Weights of a small GPT-style language model, trained from scratch on English Wikipedia.
Size: width 192, 2 heads of 96, vocabulary 8192, 7.13M parameters.
Architecture: LayerNorm before each block, untied embeddings.
Training: 175M tokens, 9208 steps.
MLP neurons of a small language model. Each row is named by its layer, matrix (up: input weights; down: output weights) and neuron, and shows model dimensions 0-127. Each number is 128 + 24 x the weight over its row's rms, rounded and kept within 0 to 255. Numbers have three digits each.
Before each neuron's rows, "fires after" lists the tokens most often just before its 100 highest values on Wikipedia text that the model never trained on.

fires after: " to", " was", " and", " be", " were"
L2.up515:119141150118128108144098107112141115150099123136118093090131131110119139117134160128171156142123134093159097128146100135143128132162122130087134123147141118176131152151123103174158107119123129151085082156156175077097098108164083098135145132136107106132105132107132101117160088161136127187176127132107104154123143125136131160142132090139114169118138115156142114132162120107140076121155
L2.down515:064143128132165104169129100136142107132108121173116073127119143139155129095132129139128145161138128112113122132175137168134093089116105089079108085171131115139095145140128153124121106147129164129087113157140170132108117158144116138129097151133131140116113108153125089127110097122130121198114120138122106146108123130132089161124065058145145124133150126149168128101138152136134104156151

fires after: ",", " in", " along"
L2.up292:128135126128136126109119138133132152130112192159077125141119140155143145128098124112078131149139154124119102109137139137129096126074115051126149115131112116133120108120190148123124092145142149151118162101152130176101143124094130135105143113140129153140157125117150179150144138097101147121094144103122137125146119158135093100139098119145176116128131181123120123123111137107123110113089
L2.down292:121105135106146137101160164122148107125102110155124148087093095065129118135131158127147118132118139143144144130144132131079106145119169119125119102125110086145162136080099067141100133145130111125068138141130114108168141093170164134103130142129123127190103124161100149160133149133092119112146092095139118152104103128093127119130094132145117146146130156146122110127139111152104138161147

fires after: " in", " to", " and", " (", " In", " but"
L3.up175:131118104137142088114122102107139101134102134129146172112140133128112116172116116115121137093125100102115167161151084115080129125165155143159136102116114164101119154110121132166117142085113144135110128107150074174102171113139110118109101118135124122125128112089126165138142122154143151135122104119111095155122112123116133153159130161091132130125152120119120165151128144116106125176142
L3.down175:174138141137104096105120114140129139191130156120131119118133131145090161128144173148094119141114149109095123150158152146156115141141129126128112114129116208112139125119133109110117097086089145120104137087148123151136171142085137117098114113113136124108129103183125136135096118126168087158153121128123135101156116113107121132126142132144156103126143158136111086104119115156128136100139

fires after: " The", "0", "9", " a", " the", "un"
L2.up709:099120144103106137144143119124132122121151145167112120089073091133166135081114149084119133111123136096102117094135111119130130140160136144120124139086119159160134148110141138111155171130183177103139093132077097148166150104123082081102158156112135146126154124144150143108127118059100156090108114165127158138120133099080129142130146126099147125133120113160137137117136134100126156157178
L2.down709:135097160149161114107125150172121137139134137099132111149136122161102158145133102111126125159105153159164128160123159130122140128111119103160160121112131103112070119130098080136070108094081116149115141109166127111158140173089126122147087085116138145135132146131111087166134136152123159166113145136089114135112140193168140123152138116144122101141141129084122115121100121153131098151116

fires after: " d", " l", " D", "D", "P"
L3.up473:113119111150151136092100120126157129155094146116120130099139161111155105117088177142141137122205111101166133158124110121131101154156157118133115134141157134161123091107146114119122137130158099038088163130132108094152120116154138140093131148125134151141090146122135133089117140123148160145134093105163138164124161088156159130126085137149123093099125099099104117126141142104099108145149
L3.down473:115145162084094094135117172120124095126121150093126158131128105152148094113130121163150066156106162160129153174151133124159153118133138119140126123099122111141100142164129130092098177154145110112148115082099108113136143158096112097157107149090092129112141141126124156113114124098158130148094094156086157102138144119116128171083100111121123114111146109168161153128132140129133155146132

fires after: " a", " War", " an", " was"
L2.up2:107096147108143143117132157095144130107123146130129174130100166132141126100138137110159099130101130134099146148104133133115126126124111135118113146089178169131164122158109155101130164124135137113138140152128128105154126123179144110107104162092163087054140069109141118155101112135128148122137142142090116141132090128079124154104169148153100119158110097116128139140113184117145156124169
L2.down2:111127107152130128135127112135137125127112139133101112114146092110116152137099146119122145134127128140154121116125086074140139150167153136168141156119089101128116198145150117121138073105098137149101092132122131129144113146054114159140131124121121164149154137159120177118159113085119096145120145148143163109083136111182121094124123127144150128159115138106128102103184122155136093123155

fires after: " J", " P", " F", " Cro", "z", "av"
L3.up196:154154146180145103147170130121083133125128146096118116147105122170122122181103154128157155107124132155138151157142105117131131108133114145138170113112135122095088116124112171104121119128108077093155145127095160127114134066119112103063132121101132093138109131126100066106153158155109112152116169121099149123123142127117184171113136143142156094153150147121148103181107149123098143110141
L3.down196:117076138112135156143094112089148156143104127145142133130164125111092096104117082136153135112153146131142122120140172132168130149103061123109098143215107072139169083112119120171122096143133140163098141127143103177110133150108132158134098154094108135095161102100144143154126166167107107138142121099122156146124112152106082106122142128119140182116112129129121121124123141137185149130130

fires after: " to", " has", " had", " ", " in", " was"
L2.up468:155115127168097120098058117173133133125134166093110128151122144115123138096169132127096106111134148078105109152124109104133135081196130122109146159132081150101088090136124143093096130129090112127136112158125138111138098118138175119172155132131135163170107113101160122114102108110119120137133138109096139122117113120142170153157124154132113130098151098120131126133165109082122107139088
L2.down468:128139142104125132110122161076093129133109129115141149111136120108104157157192088101187096145141144099143116134145119135138100086132151120145145095156100155147099159129152124088110125123128149113108153157122142080119158139095175118156102122071116118112079139122138090122103090137123121180138087142141155124152102149128165108079162163150152134159138152104136140138133174140115108137084

fires after: " the", " L", " T", "T", " D", " It"
L3.up719:122161122124144119129129135147127087136123142115121161141144106105128125142140115154149109158130133123124117127132131137163091153139134095127153134134091129139106126120106135126095138154122126119119119182133137129134151186114150080128107150134105189127092144135085128136068119111080110079117102140132145137117122140142140153157134124106160121163092098123107127144129136126082063137132
L3.down719:085110137146154130130139131176100136139104134117144112091140129157106148123152158087167069093118109118140099152123137131152122165092083100135103148123134139160109120150135090100092116109103147170134171144117139151133132138139108159093138163129143134111107145149174088180131168119169148109115143145117091116160126147113135110129153170164122138152108118141106132088156146145111135128154

fires after: " H", " F", " v", " M", " V", " h"
L3.up653:102138099140111116105136177143121138098128128122142095114137125083109105113125137156193089148139131156146131129131086115136124124137092092094143141097154141073165151121100141119181100110149130119145125115136106134167175131110097103142138137127088123126131139136093107124139154171114126127131100164111118113173168108091162125105123126123110109108152122102134133126192151102129178124099
L3.down653:172099121157137116150153098152105103161138161131135155121176131163164147150108164092116176095125139151135112113117128122149135099133141137163083117124137168125115097130158155083086097149124143142170120140118170120141106108144102128145122114134153106170098138084153123134117085136119079176145126144156163168150129129131154122126120117155169129132097128114096117089143119118111111114099

fires after: "1", "9", "0", "In", " in"
L2.up75:135110126156126160126132149132160100099109146100111162102153087166121079131169125109167125090098113118094164085132123162137123170131140138103136172118136108118131118114157145118085122141136135156147142162114133139126123114135111132156091102152137120091162121132187077107137087106124148211131151129113114155179080111125091117153126122139139096156132122130146117130091111129115131153140
L2.down75:150133134104182081132108104082121111124119101117124134127108099108179125129101147149131137165169110131141140160108149109121169104145105117139104123156147154085150123151163149153103135115152114115109075086138130081122134123129201097144149135122115123155098143141139141170133163153145104068104090121163129121118174137114129147093155147128151128113078138124130144139150140162131104085109

fires after: " to", " He", " he", " I"
L2.up681:122177129174132116127154143138125157145110134133161116111131115095140128155113120121100135095138187104124128105097128117066122124103149172174166129150073126123105099115127057085154116111156154130159134138142129124054138129113120122128145109135130101132113148130117160096169093121143116145147151119085113161162155087133143176150081162129112133130115130128112115086142128078114113141142
L2.down681:104198121067124098146121147152107118142118112087181161115125107104151120071115104167143093105121153116166131116168147174122152151104146124105126130137139109147103157115146142140167131108170096131110136101168065126136165130131112116108109152142140111150111067101097131112142120105113111147122121141096112172165123113104147126132156118122115143180148118167153084135146112119115140115130

fires after: " a", "'", " in", " was"
L2.up564:145133120092116167158174112119124142121138124163131091159165121128089122134163082134096142152128128098145114125147145106124096169118164160092119088106129117182092127121146138100152146126127155110118128120121091162136115136124174113175142143146150108126102134139122127165091134139110103101124159109092145103094107071144137108093159155137133043114119076134123170118125145113144142151104
L2.down564:147122122140155107121171120144125121121143098123128122123145145138146139104153117121143161100082117163112106133146160108142106156071125127076107123145142140141153121153163154094120159108120142117113144119111106140106179101148168114154114166100153112120154127114105115098151146106098128131134114129103132101136191145151149088113190129149151049169115105149140133109139101109125126156142

fires after: ","
L2.up631:108176108100139122081112121128124160137132143152155159119112120131084152114127108160136130109094082162135201115136120101138125160139088110104139096115099103096103112141129107134156118091127151179107148130126106123090114137143106093121153111166126123106140152090136119138145147154129138119147114123126166130129092110112174070156135132104122140179130132122097110148093143165121159175132
L2.down631:111149152109155181125105170156075114125077109133100113121122127087160097058118148090132120103136127069125097141133125140120163141115132163131128132159167113135115120158137157118148152131134130103118133133166098149154133088099108114142126152137130139078094110096159184100144091110132131114119136124108120106116163109162108186152148111130120119140093124135135173156109118148105157135113

fires after: " the", " a", " c", " an", " qual", "M"
L3.up259:148140118158098170108138170105136164123130126164130164110121111132116094136135113150102139146169115117148137115096110135140129080144168145109127103152133116123100082127139160155112108145168152121079170121082144149137107124178180132134122171121127131099165134093134144151145145116138126136101115140148166094149111097174103101128146107141144075135093083078137094100113094116160150161132
L3.down259:107153147119130127145096116114117135120123124163125139150158160101146114103155173151138120121127105105153110090119118098136113143124121137109111090117134102146118173158124091124153115076159116150153109138140126105102121102142132135140100127139125126123121117135105150124122168113119133139113121118089115143146113100128117117093135123115109142129090107146148127139099119123136117171153

fires after: "-", "==", "s", "===", " his", "|"
L2.up175:120155145127116088104115062097145091139100126164099093115133096129181121109158145134099131119138126112123105119148111127166146157095127168122171114157109119126119172093111137155151120131132122124117163116130111162128129113110101122119152076183152122119141129097105125121136172123104134114134095099165133110135106068167125132133130097175093129173108114094136151095125123115146146129100
L2.down175:128129141123140128131120097086141077108120118127132119128115143106174118123169154101134136121150128126118145128088149134071107146129128122167134110132142153092110127106144077128091099125132138121139111116120108137142139136143085171169111139121127104145156126154105115112128122126113177149102115109150173119152098133132140112151084138156144108101155128111154162089101097118156149113122

fires after: ",", " –", " the", " were", " are", " was"
L2.up395:074118141121125109100115104124129136126145169175102124136099120148071176139123107115134104111120164164149143106125156112091071108141150104131109141163138106129134104125156126147141094155116169094115136111113128129160116166142115141120161155174109087149100094138136167137115135129106173144106150086141170144131125125122126155156117154127162107147148172145131142096117124128142120125096
L2.down395:154145082164106160161141105094167135105140113125076138128132132113097114113111114098156117118182122117115122129121136087099147138138116126091090131148176110083154082165111101126119122163160083124147107145102094134166173142101114132126105112102143176157113095205120142131120121127111165122133107139162104134119085111117115109108132181158111101133096131106121113140128142134145112157193

fires after: " a", " an", " A", " The", " An", " the"
L3.up75:110156169170113131094107156139141106117143129144134135140124134099126120182115162137088128110140120063113154101115155143120167131120109134137126134094120097108156082128111128149096152146126186135093138149103126147178150121109111100175152149125133129108099114123138170162181136122111131111138131134140156126097132112161159129130145102185116143139163137197085102113122101153135144154131
L3.down75:114124137121145111114139159108106127137095118154116138142139149132146099115157120126125180126135120090148171095130127117114107131117138129078154090160117114118154077098133126116162151093083162123087110117112118133110133160140144144099131138111148125136155133156115095157152140140102109115145122111099166137121127116182139136118148153113120142094116096142152115132105125102153149128148

fires after: " was", " had", " has", " have", " are"
L2.up675:164117141137142125161122106114126121155075187135105105157112131124146173135128167113147163099119108132148127175184109119111133142175136162123148104119138104071123117138093151102158141111094093105110115129132115155107143154179165107139127107108149161080107100137083131134108128102131100149117142114080066112173164131142132142098130123096142181112120156146143149180165110114131128118135
L2.down675:156111130099135122141113166123072112110105165118090091176113147125117203056143137145106143115134131137168124090135089133141148112140091130110124132118102114141130114116103150124097113096103119128102163152127105138132139123104101104150135150125095139129166121131137137113109133054118148154097129122126076134173138176150134121151111123133150112159127096136191107150157112110090137125158

fires after: " the", " at", " The", " of", " on", " in"
L2.up458:148098119163111114123147090161130112129141174164118156133157155137124098138132160076146112162131079105125134099156121136115151105158145117129089122106122116074116124112112167166131130148106185134121149125112154179076172157159140147129139167163110069145126133119104137124113136095110164153137168111111122142101120132164101136149110123170130131129160132111115123126106127097129162113154
L2.down458:105153085133140157125126134127140115126152147145129128147143144164073138095152145094130135125103120151120188146173092101096131155111108084104112130150135153112127116128139118142122104106140162150094127143096130147134100114118110119100120106114115134139148129117179043089134169113119168149149167070117091180128105129128129139110094140121152138124128134105123128129123175139119136161076

fires after: " the", " in"
L2.up14:123138177153114128141085127163152124170097120143144120114119181137112158118119122146150120160083098134163110115159095105148099131080132142155128125103135127129142091105168102151131196129139096119127149140107096108139165146093133159150109165153083126133138150110098177111100131113150136113114136126125089146159106143124132145123095107139172152149157143110122087099106125120124077157061
L2.down14:127124140127131141087094144148069104098117145141118121149156152173094105125117153146107093143131142151167133092132108103116110158151092199114116107119112075116078184077111148140127120107137141103175115109125156170160125059153137080175118137123159144130135103149111157113150081115118162150159125114108138112089113143158143129137128151089142131123132137135145126149103105108127161133128

fires after: "2", "-", " his", ".", "=="
L2.up662:173135125118146117145133106115123111109117091155132093100140172111108147141070108121066138161172147139122106113082091128075138134135119146085154146135098126101116127160077160157117146128111131095145100122125104166115111131102192159175157155134148133111129149141083140162147142147177086155123109115122131117107152108133122130122133158128140123086101111133090127101169139138156122124101
L2.down662:127164140095106179099087106089131133135094089092089155155115131098110104155142103096160144115124120132135150170185140114151136122112107138118111140097171108146174131137136110130162100137147108129152137133138127125145123144103130109139120097146080138160120129186125135103127164141111148065124134143088137133146147089143111133147142125126149116110106110128133101163123111167156097146137

fires after: " (", " A", " a", ")", " f", " Ben"
L3.up296:138130129083158133131094116160123142122123169152111137135135141125117118143152116083129103129120105115138124132102139154144142096146089124116128110133128107140091116116131157143124085157130172160147133136083154132141105104160183104138155116122105120094124163116153133120127111144121140123114134159120162073118099157137161102165146079166075139133109170092088119131139131168127102132143
L3.down296:081118137118154119106090119142107151105075163107140121128121127142120129120117128104152075100111108068147134175154141166171147150120164133116122116114108104156155125130145145141121112148099115147097131154128146112146122130129150134149158125094087112114117106114139121121155145127072116183157099150121086144129156157116113134102136163130117157114154086096146141115145145099112161152185

fires after: " d", " D", "d", " re", "D", " Re"
L3.up348:139141145124169137139116144139132163136114153137114162121094141142090074133163123088126124151098152109124103151109130128145095133092188116094146120129112089118115102122124128146160132109082132129098143130129128103124133086123145088104160136146147150148106106133079150118110135152134118078107150095143105133154095107175142135173094119155150128100119142122139109127158143148123120174146
L3.down348:115165151107068109124128122162149107140128134114122135134107105116118126144109158172091091135082072131157122148125132121135118126128112127125094143103122095148173125073160159117105178120196107118053146112143149092109122115146100146121093113112156132160145144179112126174119148131121128162126112144113160121121106132160116186135144121117131110110102121152126119138110150140097133116139

fires after: ")", "\"", " Stadium"
L3.up595:106112138134117133168106141141088091126165155107133123117113072143119114135122153135112128125142106108142067148108162100165123104103168085138122157137094101157152137123130169155137112120153135105076118154176149117112123104149143125115114145140132120109149127113117144144132109101086094172118081121111150134122104129118160132175087112122184162141126104167096135092148118152139153114173
L3.down595:137140122105118119130098166143111098108164147123128118177104148118126147118138124164119179101144143151163089096117106150131111115113096125123153138124154114143113109108122122117150087120130109097112117171126140162133164152178084157096159123111152130125155123128131141076109177097128149141146108112157141138133113154109105118114140133120118065146167168110172151118126123129127142156144

fires after: " M", " L", " N", " H", " V", " Le"
L3.up195:146110148150148111159109158122156141076127145124120093143087160123125098117154176115078136140123122112104174090114131144131143156093140122132103126157123133130167118121050133138124146108114132140122120149100119135141173151152100110147138101119107090149169113129147171110128141108088148157110161175141117133108136123148120124108131146110135162101151151130145127169105105170080147154121
L3.down195:071096129148120094125114107136140121123147099093134120168148173158144126144083138114136156165159145082119157115155143107108150149159131119102136144139139140135115132150153154167090133163149096144145103114159142093088121157110127093097142140116138140124153116134076101138158105101151119101141111113106054110172116144142162121169156159126081125133106108169101123104142117089105088124181

fires after: "9", " in", "8", "In", " Alex"
L2.up411:152136113127129134127125146118125136202108158119117094121159152208144109109148123108114177121142102103119161112099139132122091155124099088151164129097106135077142147100150108085152131093116129095091112108145100108171157143110132144120110134099180149073080155141114155159121116143153085122116144148120119153128125114101130108142119143147117124169130104109160172138103152104136114113144
L2.down411:103159122141107136128119121146141120103128149134156087116111111085156157095110176118145119090099167146121097153135156065115111144153140129094128111127140117142153135144132127132119088164160134170123158139125110144112132118155136109121122148147113135110173140175092051117144129137100110102151115075114144115117149119126095144154132121084172122089147139148086142125154119155170150139148

fires after: "P", " M", "M", " L", " P", " Y"
L3.up703:117163106193134122092104145122135152106113136144162119075122113132151153102091106138162107161141072149144144118146121108112107133151100160117091137175130125114129108108098159128134129126117127112089101160182115105186137126179164102123105155120137140109137134132109092104132079131097161076108083139135087158151161113109141141143128159131144150107148147111114117115101165133105113189099
L3.down703:093074124110126088141124119126101156123133129153129105140097140122099108155151111178118088177162148075138107127121141122157068118165158179125164115124109184125095175115110111108155109115133138135165144102096133156114104136119120116129121090139135125127127136106199136135119143161106093181098148119116138071130144156111118112101148128132157133157140116117125118147152116124162079139134

fires after: " the", " Department", " a", " his", " The", " degree"
L2.up145:170095111115128123136115148165142130095132134102134105169133096140154112152148120085115117103118119111143087120091137087117099124149131136157120082114134168097105135152132149100090143130185114085124094181112177093144137121083153141201143144128137094144153142111123129156138154105103107145134155130145108109131133091146121111117151101133131149085153131116113100108130127090159163120124
L2.down145:121156133142095154165100123181104149147087167100097069142123099179155119098145140148138125093136132106112149150138129134152122070142121104126163132152148117115121095151125152092141140105152097112112161121103178103130112123088111144119161104157134087107157087143129119159129154148097116151113156168133116169147106102113135105140130109063096107131126113112099110133085120126096152132122

fires after: ")", " J", " j", " S", " Sa", " pr"
L3.up759:141107179150145137127119123121129067108121170136085132110138161174134126139138099156131146104096136121128106099160136130132137101128108143132066079148140115114160120076125144088110137139104157102087130148109117128133140133169128121106115133164146134111160129153109119152131074088094101122110137163098143135127131169131173143141124105150114114112113124136118135167106131110165098096147
L3.down759:082146091156105165108132136150124151148168151147178108114134142134116115110137133094151097149137125145158168132118176127114106101124092121158144144129155106141132154146101114124112126145144108135127135106135131122117118104126074152116096120120110088105111160129170152131161116159114153142146194136166149095105077123132132125106124141145132130127170122143105128119169129125143127138146

fires after: " U", " K", " D", "K", " T", " Z"
L3.up443:108094142117181121131128150156148146142084162124161125052135147133143133081130102155176145131135123116094128100057134132154101133138102150130116141102170132118098128121131121089147144132130130128170129094092122125094126150122166108092123097106138161134131099113097115099141117136122090140135101121097135095117118095165098142126108095113171146129109153132129129161143141167144126103133
L3.down443:114086139148106125140142119151121113126156125133104100142096116176142163147127143080090119164107104109154097134176081145116103143087135135126137127122105132107122141124117109144100083139108109088153106134134151132153143151152080126109097122146140090136141120053113160139085141140145140140140146123178169149158158126154117136111122139128145124130109134144102146140114142137123117160089